python train.py --n_layer=15 --d_model=640 --n_head=15 --n_kv_head=15 --head_dim=64 --d_mlp=832 --vocab_size=8192 --activation="swiglu" --norm="rmsnorm" --norm_place="pre" --norm_eps=1e-06 --positions="rope" --rope_base=17200.0 --rope_fraction=1.0 --qk_norm=false --attn_scale=0.125 --bias="none" --tie_embeddings=false --parallel_block=false --init="trunc" --init_std_qkv=0.026 --init_std_o=0.0 --init_std_up=0.026 --init_std_down=0.0 --optimizer="muon_variant" --lr=0.0129 --beta1=0.9 --weight_decay=0.017 --lr_head=0.00498 --grad_clip=0.5 --warmup_steps=200 --schedule="wsd" --decay_fraction=0.826 --decay_shape="linear" --final_lr_fraction=0.02 --batch_tokens=131072 --seq_len=512 --doc_mask=true --train_tokens=902600000 --steps=6887 --dataset="wikipedia_en"
MLP neurons of a small language model. Each row is named by its layer, matrix (gate and up: input weights; down: output weights) and neuron, and shows model dimensions 357-420. Each number is 200 + 20 x the weight over its row's rms, rounded and kept within 0 to 999. A neuron's up and down rows have the sign that makes its largest values positive.
A block is one neuron, or neurons of one layer that tend to fire together. After each block is what it responds to, as a language model described it from the Wikipedia text at the highest values.

L7.gate23,202,167,213,192,223,200,191,165,197,171,201,213,194,188,155,228,220,213,216,209,158,217,186,192,203,219,183,197,188,181,160,204,209,155,215,223,202,196,214,242,177,177,188,209,222,206,239,220,207,171,196,227,203,160,180,209,204,216,182,187,174,204,198,222
L7.up23,166,257,216,204,218,211,168,207,210,223,218,166,245,169,190,195,168,231,214,231,168,215,198,212,208,221,223,239,216,226,206,211,233,157,201,225,198,190,195,193,215,199,190,217,226,221,159,206,212,191,221,207,193,223,188,174,237,204,222,218,219,210,195,202
L7.down23,186,215,198,216,210,225,193,217,229,200,200,228,191,194,241,221,180,188,160,197,202,210,200,189,175,235,216,192,236,219,176,210,179,220,191,190,214,204,190,185,234,205,190,210,195,223,167,205,172,215,208,230,197,214,220,184,231,209,213,189,213,174,217,205
L7.gate165,160,208,208,195,227,161,199,164,184,205,195,192,188,207,216,176,210,205,214,215,199,182,229,196,221,200,222,194,180,181,198,248,181,168,208,178,204,219,169,206,178,186,192,206,210,183,195,205,222,183,191,177,184,221,160,207,202,208,210,204,234,188,214,206
L7.up165,170,213,246,230,169,198,213,196,184,211,210,203,240,250,179,171,185,200,220,209,228,186,206,200,205,168,165,202,224,172,183,231,185,215,187,174,173,168,178,151,197,215,206,197,179,193,190,212,214,199,204,170,206,219,179,238,183,203,174,240,176,214,195,217
L7.down165,198,209,194,233,171,198,202,224,168,204,167,204,169,192,168,202,190,187,216,198,149,235,193,202,201,187,192,232,230,208,196,151,200,194,211,227,194,183,186,228,203,205,188,186,176,212,200,232,196,201,146,243,228,211,206,186,208,211,214,174,207,197,229,190
L7.gate295,165,219,188,194,203,247,209,207,184,243,181,194,208,164,208,193,208,215,162,174,178,192,192,201,238,207,229,181,205,187,212,219,195,202,223,201,144,181,175,231,229,195,159,207,212,199,175,188,173,190,181,177,196,211,199,212,212,194,181,204,211,184,177,190
L7.up295,210,227,229,175,205,202,183,189,171,182,164,221,191,233,243,152,196,214,209,237,189,208,202,196,192,222,177,213,201,211,196,228,161,171,215,203,188,186,154,208,216,212,181,184,184,209,203,226,207,203,239,183,211,200,206,175,208,206,198,196,166,194,181,212
L7.down295,211,184,207,222,214,218,213,216,209,201,234,210,197,214,184,222,206,198,153,179,217,201,183,183,206,192,184,199,201,192,234,201,201,204,189,201,206,198,172,196,196,240,228,204,219,216,207,179,210,227,192,188,183,191,178,173,223,186,210,198,179,193,210,215
L7.gate340,229,233,186,216,209,184,211,180,181,192,193,163,202,225,186,200,204,171,185,190,189,197,200,193,194,186,159,193,229,221,216,149,151,185,203,169,209,230,187,181,209,161,172,213,183,193,201,193,191,194,218,201,203,201,161,198,197,210,216,200,211,211,195,218
L7.up340,214,169,210,213,211,217,191,201,183,183,183,224,225,177,192,183,162,194,204,232,202,178,191,181,202,166,204,176,220,204,206,177,212,212,182,233,178,235,196,207,170,206,223,212,218,174,173,230,211,182,221,211,175,218,166,193,211,258,225,194,191,188,194,183
L7.down340,196,197,237,177,198,227,206,202,186,200,159,223,200,197,194,214,167,180,193,217,179,198,214,178,222,201,210,199,183,196,195,235,213,205,170,232,221,216,216,172,185,209,202,204,208,195,200,203,199,210,212,221,221,186,221,221,160,205,191,203,206,197,257,219
Responds to: Prepositions like to, in, from, of, into after motion or event verbs, introducing a place: returned to Rome, lynched in, parachuted into.

L8.gate622,200,211,176,201,231,190,190,218,184,172,178,184,215,202,190,209,175,198,204,197,159,208,206,199,214,193,219,191,200,223,153,214,187,212,197,191,206,206,201,237,205,223,179,207,216,166,163,224,187,203,227,184,228,162,207,215,219,225,190,222,220,192,208,200
L8.up622,178,222,184,214,201,212,203,210,232,202,206,235,223,198,190,206,177,231,196,227,211,234,190,205,266,195,179,216,238,159,211,176,176,184,173,186,201,218,186,179,198,226,197,199,201,185,221,179,191,226,181,171,176,177,184,202,200,212,165,183,192,209,158,229
L8.down622,211,213,207,216,182,215,207,216,195,188,202,190,206,213,203,242,207,180,206,194,150,204,207,205,208,201,208,209,210,246,216,182,165,206,204,211,187,221,217,201,169,196,178,226,226,225,191,175,201,223,193,236,183,198,228,226,189,209,194,216,191,165,207,152
Responds to: Fires on the noun or suffix completing a role or agent term after a modifier, e.g. player, hipster, guitarist, professor, and possessive 's.

L8.gate169,176,171,204,188,190,160,219,202,189,215,185,179,171,210,199,205,186,176,206,195,171,184,211,209,196,231,188,212,186,209,197,220,200,222,210,191,196,184,199,181,190,166,246,212,233,221,182,197,211,213,225,194,183,232,152,245,195,221,183,189,201,186,211,204
L8.up169,223,208,167,195,155,208,202,174,204,212,201,174,216,255,207,197,191,222,258,242,190,192,204,181,211,231,203,222,224,197,208,214,203,173,191,199,175,191,174,210,245,220,222,215,218,182,204,218,196,188,202,204,202,192,175,191,236,214,182,193,191,204,177,206
L8.down169,188,200,197,240,200,230,233,197,203,173,185,202,229,201,203,235,208,131,235,175,134,202,201,197,203,232,198,203,200,203,199,199,180,226,199,234,181,194,220,210,192,196,209,187,208,202,208,196,198,184,189,202,209,177,190,170,200,180,240,198,184,204,225,232
Responds to: Prepositions and table separators just before a team, club or place name, mostly in sports careers: "career with", "played for", "| West Ham".

L12.gate8,173,232,191,225,212,192,199,204,207,213,169,192,212,227,182,174,161,219,190,165,206,170,189,185,191,197,204,212,183,210,183,172,202,179,200,197,184,194,201,207,205,212,201,168,143,240,209,184,197,197,180,214,169,222,243,183,213,181,216,202,201,201,181,257
L12.up8,225,213,212,190,201,226,216,177,204,223,175,174,221,198,204,173,162,196,190,205,208,182,181,164,185,232,180,224,171,218,201,172,225,201,213,177,215,178,164,221,193,188,189,182,191,211,190,230,199,136,233,208,191,177,200,187,157,227,222,203,223,191,194,160
L12.down8,183,229,199,210,173,187,205,201,211,174,216,172,184,229,204,195,208,127,204,220,220,183,188,180,234,201,203,189,192,228,213,191,189,205,204,204,228,185,168,238,196,173,188,192,206,210,194,246,220,201,193,218,205,213,212,183,197,192,184,173,190,202,247,187
L12.gate68,219,198,186,207,227,185,202,204,171,151,229,182,172,194,176,216,197,176,208,226,168,218,207,209,184,218,218,245,199,214,179,171,188,209,252,203,203,196,178,233,167,183,148,176,211,216,206,227,199,214,198,172,197,178,181,209,172,184,201,175,214,170,154,172
L12.up68,210,191,171,190,201,207,217,202,198,223,184,185,176,156,169,197,200,170,200,191,214,213,200,204,227,213,212,201,208,208,188,181,172,179,211,168,191,201,212,168,225,181,207,226,205,199,210,195,183,201,226,194,218,195,214,211,210,223,238,190,220,180,186,200
L12.down68,206,152,192,228,202,196,168,179,179,199,189,164,207,221,165,190,194,195,199,211,218,209,179,226,192,173,209,188,179,211,201,241,218,170,214,187,169,162,231,209,213,187,203,189,184,271,202,249,197,228,206,158,153,167,189,206,225,216,188,211,220,214,204,196
L12.gate447,192,166,193,229,181,200,178,223,209,216,188,190,207,185,193,193,211,182,181,204,194,213,174,202,180,151,199,200,205,188,226,203,189,189,196,186,159,195,221,203,190,187,221,141,196,213,232,195,208,160,194,202,173,225,175,176,196,191,184,193,204,173,180,186
L12.up447,235,229,168,199,215,198,206,223,180,232,232,178,179,201,209,210,201,219,211,210,177,177,165,190,148,218,219,209,210,207,202,262,208,208,197,181,194,232,205,213,259,198,214,211,179,200,225,218,210,192,203,221,188,184,204,164,211,157,203,191,190,221,195,228
L12.down447,201,230,180,198,197,223,194,231,241,220,198,186,206,221,185,238,180,205,176,172,226,194,184,216,189,186,213,231,187,194,192,214,221,219,143,203,176,212,180,198,176,196,229,168,229,156,215,199,198,233,200,231,192,189,213,233,223,199,179,179,146,247,194,191
L12.gate548,196,216,178,199,185,222,193,201,181,186,223,183,167,233,191,194,192,182,216,186,156,185,216,199,194,208,179,213,218,213,170,193,182,191,207,199,217,197,212,203,208,178,184,180,190,192,206,209,223,205,196,195,172,225,229,201,192,165,192,221,207,182,217,220
L12.up548,191,195,174,184,188,247,212,189,227,220,197,206,220,196,221,218,182,188,201,193,186,219,195,198,202,218,162,182,200,196,173,193,224,188,180,197,175,216,190,204,196,179,199,220,207,193,196,182,201,205,192,206,215,206,186,198,176,204,215,193,230,185,180,192
L12.down548,191,188,240,224,214,191,219,219,193,194,195,193,172,177,173,176,200,183,223,204,234,169,182,195,203,218,182,175,192,201,192,181,220,188,200,205,208,238,187,221,209,168,206,236,189,226,215,210,213,194,209,240,165,184,189,188,195,190,203,188,223,209,226,203
Responds to: Space token just before a year number that follows a month or day (May 2021, February 22, 2022), plus digits inside years and season ranges like 1991–92.

L12.gate185,190,225,197,199,221,196,190,199,164,200,187,216,221,191,179,204,190,207,190,227,181,237,209,163,205,217,220,210,186,240,182,203,183,198,190,212,187,213,211,180,180,233,238,217,224,207,138,221,219,209,214,214,215,196,194,221,168,208,212,204,179,212,187,185
L12.up185,162,184,209,201,183,182,215,179,200,234,218,171,216,212,216,219,215,196,243,199,186,165,219,172,170,221,207,183,216,219,220,180,224,171,187,205,198,206,224,194,187,198,181,213,213,214,189,194,200,203,199,198,202,209,190,188,188,221,207,226,211,179,202,210
L12.down185,246,200,214,178,177,208,193,182,208,202,212,216,206,195,174,200,217,188,187,213,176,182,162,222,210,165,214,200,197,226,218,226,219,163,241,213,189,171,222,196,192,187,185,210,197,215,212,220,194,210,221,209,189,214,169,207,166,229,221,171,220,179,191,174
L12.gate303,192,185,199,218,169,188,188,191,188,186,181,181,199,213,203,224,200,188,179,203,165,191,226,189,206,194,181,199,206,171,193,171,210,174,198,209,191,191,165,181,185,224,206,235,229,164,147,217,207,185,217,236,205,236,200,229,193,211,194,184,197,153,221,211
L12.up303,178,197,200,230,199,172,231,190,199,223,199,169,212,223,203,211,208,211,182,226,213,203,181,201,199,220,206,199,219,218,168,210,189,188,201,209,192,189,185,209,149,198,181,158,215,206,194,251,199,202,230,225,230,204,193,221,217,180,189,181,192,196,211,204
L12.down303,213,172,194,199,217,201,206,160,201,191,235,210,179,192,156,153,200,188,206,195,176,193,201,173,192,190,229,234,230,194,181,188,183,168,188,224,193,189,191,188,209,206,209,183,204,204,211,184,177,222,178,210,211,175,227,206,187,213,206,211,191,199,244,223
L12.gate390,194,220,188,198,207,199,198,205,169,225,198,153,208,193,232,199,186,197,205,205,218,220,200,176,245,199,202,206,180,185,194,180,207,191,196,200,194,146,197,166,188,186,211,241,168,223,195,184,214,209,208,200,195,218,198,224,230,227,179,214,179,190,165,185
L12.up390,190,213,197,177,211,224,192,171,210,201,164,203,194,217,170,191,184,212,210,231,187,185,204,231,202,167,170,193,177,189,179,195,184,186,232,197,191,152,202,202,214,198,203,181,209,181,232,186,221,180,204,228,226,199,167,224,221,169,165,164,204,186,204,184
L12.down390,227,212,196,199,158,187,178,198,224,185,199,194,213,182,213,226,228,225,188,220,183,187,179,201,191,207,183,188,232,183,174,196,247,215,184,196,206,182,196,188,193,188,241,194,219,224,175,192,171,143,221,238,190,210,206,194,197,198,238,220,186,245,233,180
L12.gate705,221,167,201,243,205,192,228,191,193,230,201,222,204,223,186,244,219,188,223,211,204,186,189,194,223,208,195,180,185,173,187,225,210,173,194,201,170,183,223,203,176,187,166,211,231,218,250,207,199,194,212,184,214,236,169,237,222,197,166,180,229,201,178,209
L12.up705,198,198,220,199,207,177,213,197,210,195,207,172,194,221,222,205,166,202,199,218,182,188,210,205,204,189,201,171,181,226,221,170,177,214,167,190,191,220,193,202,196,218,191,147,236,230,208,201,186,215,234,186,187,218,181,211,216,224,186,186,187,180,172,202
L12.down705,223,194,203,188,225,197,211,209,175,181,205,201,203,200,222,215,161,188,201,196,159,200,203,227,213,189,195,218,216,200,214,183,185,172,218,212,215,181,195,205,212,190,219,193,185,194,189,233,171,203,223,190,226,240,207,177,205,226,187,195,191,180,225,192
Responds to: Prepositions like in, of, near, and table pipes placed just before a place or proper name, such as died in 1945, embassy in Jakarta, north of Emery.

L7.gate94,191,224,197,189,209,201,194,216,239,180,208,169,188,212,196,157,224,210,189,194,208,237,224,245,231,222,186,220,217,204,178,165,179,191,215,213,173,165,184,181,182,214,171,182,217,165,150,207,191,198,216,191,197,156,184,206,188,223,230,214,174,202,176,188
L7.up94,208,191,258,181,227,214,184,184,211,185,231,201,208,197,192,214,185,188,149,224,214,178,236,225,193,211,172,187,267,213,220,234,220,185,212,176,208,212,197,200,181,183,188,202,229,195,185,217,194,191,190,198,186,177,190,181,214,200,188,200,173,225,196,196
L7.down94,214,205,222,193,204,207,191,194,212,180,233,230,201,207,188,196,216,214,159,158,188,219,203,227,210,233,227,211,250,240,181,239,177,172,192,207,180,214,194,224,201,202,208,219,191,198,257,196,187,213,172,166,225,212,222,187,210,185,187,241,172,226,183,197
L7.gate150,194,197,152,180,182,190,185,206,214,212,207,206,175,224,201,200,194,205,209,206,194,191,201,205,235,214,220,212,207,174,223,179,215,190,188,177,183,194,171,186,212,215,228,215,209,181,205,191,216,215,226,177,250,198,223,185,162,210,209,207,176,213,193,211
L7.up150,230,206,189,213,201,184,191,215,225,178,196,214,184,183,213,194,200,228,192,198,226,194,209,220,216,188,204,176,204,225,229,213,199,224,163,195,194,195,192,205,185,221,211,195,190,160,200,201,213,223,225,203,247,219,217,206,188,201,209,204,184,216,194,160
L7.down150,236,181,179,207,215,200,202,197,207,212,207,210,221,223,184,206,190,168,239,218,246,180,192,205,200,174,210,207,199,210,191,196,224,186,164,221,182,188,208,208,179,213,177,192,228,202,182,174,180,229,176,226,211,212,228,225,203,186,196,246,229,224,192,186
L7.gate467,214,211,192,219,210,181,226,214,179,243,176,212,208,204,208,183,189,215,201,208,175,206,235,192,196,214,229,188,203,236,229,157,173,199,180,199,174,226,181,194,190,221,194,182,208,169,190,237,156,191,193,184,229,231,202,160,199,198,215,185,197,194,206,219
L7.up467,165,159,251,182,243,229,183,226,179,164,216,189,208,193,193,212,191,186,164,213,182,198,206,210,191,201,188,242,237,206,234,172,225,184,177,189,186,226,222,230,188,206,198,242,213,177,196,203,194,212,230,212,176,213,213,172,184,196,219,195,183,191,232,196
L7.down467,189,196,186,239,224,197,227,228,193,215,230,165,230,199,228,212,173,209,225,180,240,182,182,210,201,224,190,204,190,198,188,166,228,214,187,191,211,200,175,210,182,217,200,237,214,213,208,199,214,218,208,205,220,207,196,186,223,179,166,186,235,209,205,211
L7.gate474,176,226,170,171,210,201,172,211,162,207,192,213,195,200,214,207,214,174,211,224,206,228,201,215,185,215,242,225,187,186,174,205,205,183,174,147,171,191,177,198,230,204,195,162,236,215,220,187,225,232,215,175,210,205,176,193,175,191,189,229,219,231,173,216
L7.up474,189,199,200,201,188,226,232,202,166,181,244,190,177,231,196,193,186,184,208,178,217,177,210,194,216,237,205,224,213,191,182,211,194,156,220,205,182,202,212,213,206,217,219,240,186,195,203,204,170,223,207,225,196,185,192,181,165,185,165,201,195,198,188,187
L7.down474,190,175,208,192,227,224,218,201,194,210,197,186,178,177,193,164,214,140,219,163,192,191,182,218,192,208,241,206,191,187,184,233,197,194,213,202,199,182,195,202,202,212,183,175,242,185,197,162,225,198,208,162,186,194,198,178,203,212,210,214,209,192,188,194
Responds to: The first digit of a number, mostly the 2 opening a year like 2008 or 2015 after "In", a month or a day; occasionally other numbers such as 1 or 28.

L12.gate135,206,233,189,191,206,189,193,204,173,196,159,207,187,239,231,193,190,247,171,215,176,226,199,197,240,220,226,199,222,195,192,180,202,239,185,229,167,207,196,165,186,193,220,210,195,189,185,210,200,195,205,214,226,221,204,208,189,221,183,219,211,210,186,168
L12.up135,227,162,183,233,208,202,197,191,193,216,232,225,212,194,218,188,235,226,218,225,178,223,215,213,216,196,197,188,197,220,195,202,192,192,172,190,185,176,198,209,204,216,204,213,219,221,197,210,187,126,196,196,182,215,167,182,221,193,235,163,190,218,200,199
L12.down135,212,233,201,200,194,222,206,201,144,176,162,182,141,178,209,182,206,194,177,191,164,180,197,222,182,185,173,188,178,202,230,204,206,171,194,215,197,168,213,175,202,214,187,205,199,213,190,182,208,196,207,226,194,202,177,215,194,211,203,187,178,196,206,200
L12.gate274,201,186,184,249,232,175,211,199,186,238,245,136,166,207,178,169,194,155,213,180,188,219,170,184,205,192,206,167,211,227,179,205,242,186,170,193,188,191,210,206,237,215,200,230,187,178,165,199,185,235,194,233,200,173,212,187,205,226,184,248,224,187,189,195
L12.up274,140,204,190,188,185,208,205,218,181,193,209,212,204,238,223,213,219,180,219,225,189,199,193,180,200,238,175,221,212,189,202,193,200,193,209,177,161,189,186,197,200,167,211,200,178,215,198,208,249,197,228,226,184,203,202,194,178,183,183,215,198,185,208,202
L12.down274,175,192,223,217,217,209,208,206,194,202,188,208,209,175,193,183,229,181,190,161,173,210,208,158,211,195,220,216,169,222,192,213,192,205,187,202,194,221,196,206,211,205,218,196,196,233,192,215,166,199,206,160,179,185,200,218,195,177,232,178,239,179,194,162
L12.gate412,189,205,205,258,206,189,181,218,193,208,191,244,202,205,161,206,171,192,177,196,185,184,181,180,212,216,181,191,229,183,184,189,206,192,192,194,187,172,219,201,170,210,183,193,175,173,224,201,249,209,194,162,201,221,184,171,179,201,194,202,218,188,201,154
L12.up412,164,203,186,207,222,229,203,225,208,170,206,201,226,201,194,229,170,219,206,188,190,218,167,188,184,179,244,183,191,236,157,209,179,207,196,214,272,199,204,203,206,194,193,218,207,205,224,215,167,186,205,192,204,190,202,165,200,239,209,190,219,174,201,187
L12.down412,179,205,222,214,192,205,206,208,210,203,195,203,230,196,179,196,221,248,194,221,172,180,226,173,180,197,193,176,218,220,176,199,225,182,256,204,177,223,204,216,218,230,216,216,176,183,169,188,222,205,221,195,203,194,194,204,192,210,178,201,194,209,191,184
L12.gate592,200,250,183,207,207,179,180,213,224,220,204,203,214,200,199,196,213,162,175,188,194,203,198,177,191,185,203,210,209,174,191,202,206,152,198,194,210,193,198,187,215,190,208,207,207,217,219,174,206,223,232,238,192,203,198,203,199,207,195,182,216,225,234,205
L12.up592,200,194,221,191,181,196,218,178,217,186,185,223,212,221,212,163,206,208,205,186,174,209,188,201,217,179,212,201,172,188,206,214,225,170,192,186,215,173,196,223,222,190,207,216,210,231,204,216,207,180,195,219,180,234,192,227,192,224,187,202,231,204,234,184
L12.down592,229,192,231,197,185,206,231,199,214,222,223,183,203,193,187,164,202,237,215,212,219,198,203,220,177,228,179,183,189,209,206,193,214,210,180,166,184,211,204,198,197,244,186,200,198,211,224,182,196,239,201,190,203,206,192,169,212,188,210,224,171,185,161,187
Responds to: Fires on the word just before a person's name, mostly role nouns like historian, player, guitarist, also table pipes and initials.

L8.gate664,209,185,214,172,198,179,209,218,218,202,213,201,217,205,166,191,199,224,195,202,195,195,187,229,169,196,203,220,197,195,196,173,161,229,192,207,183,195,190,168,210,202,187,176,219,184,221,208,176,195,193,203,240,229,194,200,160,205,210,178,201,182,173,194
L8.up664,188,218,195,195,205,197,198,211,205,209,197,212,178,200,235,222,199,207,176,193,175,189,211,187,214,155,207,182,182,197,192,168,164,205,185,183,209,210,183,170,175,198,185,217,214,187,235,188,198,235,210,208,217,160,153,171,162,203,203,209,180,214,194,194
L8.down664,152,230,222,199,195,171,208,196,206,214,248,187,236,213,204,186,209,192,199,225,176,193,189,216,190,155,209,182,194,211,180,200,203,175,238,180,186,198,246,195,214,170,188,171,200,207,196,202,185,217,193,248,216,184,211,177,202,204,186,207,190,189,195,178
Responds to: The space, opening parenthesis, or first digits just before a four-digit year, in tables, dates and citations, e.g. "| 2016", "2'0'07", "on 13 May 2003".

L7.gate7,224,223,205,195,204,206,186,209,187,199,189,198,210,191,200,195,199,211,188,210,183,152,163,184,217,187,196,215,203,202,211,218,208,217,224,179,190,201,192,193,212,169,201,221,195,166,224,226,191,233,213,213,194,210,179,188,178,179,198,192,222,194,201,215
L7.up7,202,185,198,214,214,166,193,200,220,245,203,219,193,196,214,202,224,194,238,178,217,195,169,187,198,193,166,220,218,194,214,185,200,235,197,237,207,171,184,216,216,195,199,206,209,223,211,207,195,182,235,229,176,193,178,180,182,187,205,239,170,168,212,227
L7.down7,192,171,178,175,186,221,216,187,184,198,226,226,207,158,236,184,220,190,238,206,223,172,178,235,209,214,199,199,184,181,227,239,219,201,195,208,204,211,206,192,214,193,196,199,169,201,210,201,178,192,168,213,200,187,227,199,189,193,216,215,201,219,189,185
L7.gate411,176,198,210,161,198,229,188,191,223,211,225,196,212,207,206,200,222,206,208,204,168,192,211,177,184,205,184,195,198,188,173,201,202,194,178,168,174,203,206,187,192,190,188,189,216,176,204,195,175,203,198,179,191,226,204,193,198,187,198,219,199,217,208,195
L7.up411,203,146,174,209,183,236,234,198,220,197,202,206,207,170,175,197,183,197,209,185,167,228,216,185,199,182,194,189,201,180,185,176,221,231,207,217,208,174,247,166,180,206,201,171,180,171,195,231,175,230,224,181,186,179,181,226,209,239,191,199,197,181,173,208
L7.down411,232,161,198,190,182,203,203,219,204,185,192,180,226,162,205,209,218,211,247,218,187,190,240,211,223,204,172,200,160,173,192,226,224,205,225,183,207,191,183,203,214,177,183,163,232,160,192,200,188,238,177,212,171,216,191,202,221,162,222,215,212,204,166,120
L7.gate736,205,210,179,206,192,180,213,190,217,215,170,170,222,205,184,192,205,210,185,210,170,179,201,181,204,172,213,204,180,222,190,213,186,196,183,220,196,238,198,204,247,175,217,212,210,177,184,175,224,196,196,183,214,184,221,169,182,201,198,192,201,196,169,196
L7.up736,185,254,203,228,208,193,156,185,221,163,206,205,197,231,186,185,189,196,187,221,180,202,216,217,197,220,168,188,189,222,229,205,238,206,184,199,203,189,174,191,223,177,189,240,182,179,174,215,232,182,160,199,200,177,232,189,202,187,201,205,190,161,195,175
L7.down736,223,212,195,217,202,209,205,212,209,173,196,201,200,204,172,175,223,174,181,203,216,214,177,243,168,188,183,188,172,215,189,224,226,200,180,224,221,171,176,160,200,157,185,205,213,206,247,206,223,214,212,192,227,228,234,215,167,189,184,209,190,194,210,195
L7.gate824,182,228,167,220,207,172,215,187,196,192,192,210,200,191,214,208,219,181,201,172,172,189,183,179,205,184,177,178,190,225,206,157,229,190,181,189,203,209,189,208,217,176,185,224,151,188,152,209,220,218,179,190,226,212,209,234,220,200,194,207,187,206,193,175
L7.up824,227,195,214,225,232,187,203,196,191,187,211,207,172,207,196,209,197,178,161,181,176,201,189,175,213,179,170,182,198,183,199,216,179,203,178,190,176,227,211,125,218,192,189,177,199,185,194,229,193,149,197,187,214,213,210,220,205,209,186,237,176,190,202,202
L7.down824,225,180,225,220,198,192,180,269,213,196,187,222,211,139,200,195,197,202,217,176,177,212,187,181,189,192,213,167,173,240,221,205,202,200,203,194,197,198,203,213,161,192,187,214,185,221,193,196,207,210,209,219,191,168,208,181,193,224,204,201,184,216,211,192
Responds to: Tokens immediately preceding a person's name, such as country codes in sports roster tables (SRB, BIH), "son of", "Composer:", "entrepreneur", "coup against".